config.yaml
n_layer: 11
activation: "tanh_gelu"
norm: "layernorm"
norm_place: "pre"
extras: ["capped logits"]
init_std_down: 0.0133
optimizer: "muon_variant"
lr: 0.00136
beta1: 0.9
warmup_steps: 200
final_lr_fraction: 0.05
doc_mask: true
train_tokens: 349700000
steps: 5336
MLP neurons of a small language model. Each row is named by its layer, matrix (up: input weights) and neuron, and shows model dimensions 48-143. Each number is 128 + 32 x the weight over its row's rms, rounded and kept within 0 to 255.
After each neuron's rows, "fires after" lists the tokens most often just before its 100 highest values on Wikipedia text that the model never trained on.

L3.up946 [ 72 137 103 160 126  96 126  79 167 124 146 143 104 142 186 146 142 104 143 109 133  81  91  62 138 189 124 123 128 123 136 126  90 152  77  73 110 164 114 142  90 154 130 158 146 179 160  86  98  72 130 125 122 146 157 147  97 148 153 151 210 135 148 123 117 169 146 147  70  79 163 145 169  74 135 137 132 148  93 149 130  86 131 104 109 157 212 144 189 142 140 107 156 151 107 139]
fires after: " is", " was", " un", " He", " were", ","

L5.up1033 [138  50 142 129 155 100 108 120 148 153  96 126 138 155 179 117 158 173  87  96 152 125 115  56 163 169 113 129  78 106 208  74 150 104 104 128 143 123 156 153 112 186 136 139 148 176 101 106 138 142 136 176 148 182 143  83 167 141 214 115  80  88  97  74 104 104 210  85 112  90 131 148 114 138  71 186 197  80 113 160 101 116 130 150 118 137 115 144 162 128 184  77 157 179 138 152]
fires after: " |", " and", " well", " –", "  ", " Goals"

L5.up893 [142 157  94 175 130 130 129 105 135  99 124 124 144  97 126 166 152 106 117 155  85 123  91 111 135 147 132  92 178  99 121 123  82  87 166 121 145 146  66  94  76 158 146 144 127 139 142 108 123 124 192  97 151 139  71 156 126 102 114 164 124 147 128 104 158 126 104  95 176  94 163  78  91  78 132 123 130 114 144 190 128 139 110  89 164 110 166  71 152 118 108 170 141 152 157 130]
fires after: ",", ".", "C", " C", ")", " 2013"

L3.up633 [143 153 102 168 252  82 159 111 178  82 137 153 127 198 150 112 100 109 100 198 191 141 118 121 101 154  87 116 104  45 141 114 132  90 142 123  93 129 168 138 147 162 148 143 151  96 142 139 145 108 169 145 187 148  95 176 155 122 130  94  43 162  94 124 146 145 124 145  67 137 154 143 132 116 109 121 130 126 146 170 144 109 182 150 153 110 151 117  62 151  84  76 130 151 172  96]
fires after: ",", " as"

L3.up1113 [196 132 124  98 141 117 155 133 152 181 130 161  75 122 111 146 152 118 104 158  96 164 156 132 110 118  99 184  96  84  71 103 110 106  72 158  66 152 131 142  95 196 131 178 139  92 130  98 130 130 105 118 116 142 123 110  65 113 135  50 112 175 138  81 201 171 136 168 124 113  98  96 141 142 115  95 116 109 118 117 164 126 143 165  90  87 114 183  85 142 164  75 149 176 162 125]
fires after: " (", " in", " \"", " Co", " non", " unc"

L4.up384 [ 92 167 107 187 142 126 117 112 121  99 181 119 111  72 162  97 165  98  94 169  90 129  67 104 143 135 183 161 175 163  98 130  99 117 135 126 155 135 219 101 121 132 164 126  63 159 177  82 112 155 137 132 139 173 189 108  95 153 155 134 117 178  79 149  86 165 111 167  99 178 112 124 227 116  85 180  84 130 155 123 200  86 142  44 136 129 144 164 103 153  79 134 131 121 127 144]
fires after: "\n\n", " Ja"

L5.up516 [103 116 106 126 133 130 123  92 126 158 152 124 181 140 116 118 170 167 158 111  65 166 113 167 152 133  82 134 118 110 144 117 105 118 119 107 158  99 131  94 113  65  92 119 132 188 131  88 126  61 205 135 163  69  80 141 102 159 143 102 165 135 191 143  99 130 123 129 132 132 158  78 179  66 111 127 129  90 115  52  70 127 192 139 135  98 132 148 184 133 117 103 168  86 133 141]
fires after: "\n", " Z", " Chi", " Ti", "mo"

L3.up1286 [ 95 121  84 109 130 114 159 157  83  96 151 105 102 151 151 108 208 156 122 122 117 115 112 158 140  74 122 112  84 101 101 123 144 150 214 123 144 153 139 177  79  93 135 106 164 142 124 131 113 158 112 127 106 108 194 133 167 112 143 115 123 120 163 145 133 142  96 118 137  36 169  89 101 161 145  88  91 116 137 108 137 193 117 114 160 147  89 146 107 153 120  78 132  93 166 125]
fires after: ".", "M", " v", "s", " m"

L5.up574 [135 139  76 150 110  93 139 152 135  67  97 160 101  84 129  54 190 141 127 112 116 159 119  91 170 154 134  74 193  91 121  84  90 152 139 110 137 183 130 124  82 126  56 157 150 169 136 147 107  70  88 147 130 152  73 112 175 110 120 146 171 122 140 187 152  45  96 146 123  74 135 178  79 138 131 139 193 162 176 165 136 122  66 132 125 146 122 164 154 134  86 134  65 142  55 132]
fires after: "|", " |", " was", " and", " to"

L6.up139 [166 146 143 121 136 109 136 114 112 121 119 153 118  95 131 107 129  82 158 166 104 106 129  97 106 138 127 148 118 144 206  81  81 159 152 110 108 123  88 132 176 156  58 107 140 165  83 180 133 140 126 183  84 165 105 127 123 132 135 184 156 169  71 165 132 142  67 163  79 161 156 149 150 126 124 171  83 158  89 143 143 143  62 101 181  88 123 143 141 110 143  95  76 101  86  75]
fires after: ".", "\n\n", "  ", "go"

L3.up1264 [143 116 115 116 132 108 124 121  57 120 113  73 148  86  95 116  80 108  89 157 130 114 191 124 178  72 169 217 124 145 178 117 147 109  90 107 104 197  76 179 137 114 185 153 137  74  88 140 200 128 130  86 101 139 159 205 133 145 169 159 117 125 128 119  82 147 139 135  72 136  72 118 162 112 104 112 168 143 105 168 124 150 136 151 119 121 111 144 124 168  56 141 124 111  74  42]
fires after: "-", " Ni"

L3.up637 [164 161  75 109 175  99 179 130 170 105 116 149 135 125 107  98 141 128 118 176 161 170 190 179 147  77  96 194  53 116 107 131 112 153 165 143 124 113 116 138 166 183 158 154 118 123 220 102 139  96 143 134 124  97  83 159 148 119 144 140 173 116 130 137 131  55 115 108 123 165 127 195  90 116 151  64 132 111 133 145  92 115  80  91 116 125  85 123 131 145 159 124 170 119  92 178]
fires after: "\n\n", " in", "\n", " ("

L4.up1415 [ 95 138 142 176 118 149 170 195 162 123 106 159 157 150 118 136 104 122  77 125  55 124 154 120 136 127 166 135 139 116 100  95  71 138 106 140 164 133 144  91 109 143 150 133 145 111 118 126  84 143 108 131 167  71 191  60  91 102 137 104 123 158 137 171 146 113 167 166 149 201 147 147 138  69 168 143 133 156 137  65 107  98 151  99 199  62 106  81 174 200 184 124 154 121 163 126]
fires after: "|", "-", " a", "in", " un", " Hit"

L3.up631 [163  99 162 100 121 101  87 127 163  95 169 107 182 143 127 143 123  78 119 145 103 127 107 132 137 133  56 104 157 188 154 138  87  81 134 121 151 121 117  98 145 101 106 152 146 137 150 153 124 126 105 124 150 145 163 142 128  91 134 170 111 119  73 140 150 181  92 119 162  89 183  66 119 144 161  89 120  87 184 134 167 136  84 161 192 170  74 100 186 117 150  95 109 117 161 122]
fires after: ".", "-", "=", " Cre", " Cont", "B"

L3.up844 [106 131 103  94 125 132 130 113 153  97 186 125 193 101 118 135 122 174 121  96  70 115 139 138 127 127 161 108  95 116 113 131 135 114 153 142 172 133 142 154 199 109 144 102 176  84  94 122 127 110  72 107 156 188 109 142 148 145 112 150 184 105  74 124 131 174 109 151 135 107 137 140  73 105 149 134 114  57 162 112 146 137  82 149 125 175  87  82 103 111 138 138 121 131 119 138]
fires after: "."

L3.up1353 [ 73 158  94 116  91  85 122 130 136 100 137  83 180 109 153 193  67 150  95  88 125 111  88 129 120 127 138  29  83 124 191  87 104 123 132  88 166 174 136 136 114  88  77 133 134 123  98 131 193 135 175 117 148 118 127 118 106 148 182 177 118 133 112 146 153 115 145  91 117 172  79 127 122 132 110 140 147 131 115 128 104 141 169  95 122  68 168 119 129 133 126 174  71 151 113 134]
fires after: "-", " O", " In", "–"

L3.up46 [ 94 121 102 161 150 160 112 148 123 132  89 136 103 134 107 148 142 137 168 218 156 145 125 129 109  99 145 111 156 169  86 107  90 127 135 105 136 138 129 132 148 107  69 126 135  98 104  96  78 114 121 172 117 138 156  72 176 103 135 115 130 129 148 125 162 133 151 130 132 131 158 144 124 125 123 106 201 136 168 104 118 141 184 108 164  94 132 115 132 170 110 116 192 136 131  97]
fires after: "-", "\n\n", "Pre", " rec", ",", " gra"

L3.up718 [155 168 100 212 124 115 100 100 102 134 133  95 134  76 140 157 142  62 179 101  89 147  98 160 157 136 103 114  84 180 100  87 118 170  92 105 113  68  97 110 126 116 112 183  94 151  71 129 124 106 139  36  86 100 116 141 171 132 164 163  72 110 101  97 121 118  76 106  37 112 183 101 159 109 169 180 112 121 126 118 154 103 168 166 122 143  80 178 125 163  85 127 141 152  82 135]
fires after: "|", "ys", "sy", "ny"

L3.up132 [110 107 123 126 136 117 106 128 139 118 136 110 169 119  99 148 132 148 121 130 116  96 200 108  85 108  92 126 103 148 118  84 130 145  88 157 112 123 121 107 121 132 115 103  66 111 148 142 153 136 156 167 207 148 137 165 171 119 105 132 147 113 150  62 101 108  87 236 105 136 155 142 140 144 131 126 121 133 121 110  92 106 129 138 177 201 199 110 222 175 139 111 141 126 114  82]
fires after: "-", " \"", " (", " [", " un", "se"

L3.up460 [106 152 108 106 138 188  87 189  99 133 113 139 120  53 110 126 165 121  90 123 124 118 100 159  95 136 237 140  83 125 155 132 118 175 176 111 137 171  99 184  40 125 125 163  82 107 135  95 109  88 134 154 155 165 180 172 142 163 142 156 126 147 176 142 131 169 102 148 115 116 101 127 136 166 205 118 139 172 159 198 183 156 146 106 130 152 145 117  92 143 164  85 111 155 120 133]
fires after: "-", ".", " Super"

L4.up1075 [145 111 116 168 140 195 131 108 128 138 148 119 164 148  90 166 139 124 138 125 126 127 116 145 171  89 109  91 141 109 136  71  98 106 136 117 101  92 151 110 179 188 137 100  74 113 127 139  60 127 142 122 161 107 140 110 151 176 128 119 123 102 149 157  96 119 141 129 145 175 173 131 122  87 124 135 166 152 138 108 154 140 138 131 132 170 140 135 118 194 110 122 192 196  51  84]
fires after: "-", " un", " Wood", " Back"

L4.up1301 [139  82 124 121 122 115 130  65 111 115 156 141 132 107 163 106  96 158 143 165 104  51 148 109 171 113 146  90 173 130 117 110 117 142 152 118  75 179  85 125 160 171  33 113 111 142 153 136 106 101 155 162  49  96 192 176 132 102  81 120 161 149 158 116 117 118  98 139 139 192  97 105 101 109 118 140 181 128 121 170 160 124 137 117 132 189 197 113 130  93 163 132 146 116 131  98]
fires after: "-", ":", " D"

L4.up1360 [135  66 148 178  96  69  33 133 168 132 111 137 154 161 115 115 169 107  73 123  88 170  96 121 109 145 160 114 103 111  68  71 109 101 124 149 124 155 184 120 130 130 165 137 169 105  91  44 160 142 134 122 178 131  36 108 176  83 139 146 112 176 153 148 102 125 126 124 105 155 157 138 164 104 153 193 110 154  88  82 166 124 139 102 156 149  59 193 139 106  82  96  92  89  92 130]
fires after: " to", " who", " they", " and"

L3.up133 [128 127 122 160 156 101 184  96 137 109 151 107 173 155 202  94 153 153  84 155 141 129 149  96 135 147 107 114 159  90 136 175 163 158  98  86 167 177 155 198 121 157 167 118 103 195 195  96  91 113 148  93  83  94 193 132 140 140 117 165  87 101  85  78 119 109 151  59 101 173 133  80 112 156 115  71 170 114 119 114 122 132 146  86 154 155 155 127  87 147  85  59 185 137 155 136]
fires after: "-", " d", " Sch", " Cr", " cr", " subs"

L4.up1262 [ 58 123 166 132 105 124 207 161  42 165 166 185 128  97  96 112 116  58 149  91 104 145 120 121 182  91  99  97 114 112 117  92 139  82 128 164 145 164 118  83 151 169 107 115  85 105 149 133 154 111 109 163 137 135 168 180 113 139  80 127  87 153 145 106 117  75 127 158 112 137 136 123  88 152 141 119  95 185 148 162 150 142  97 100 182 125 189 158 159 115 154 170 149 104  68 171]
fires after: ".", "'", " Pal"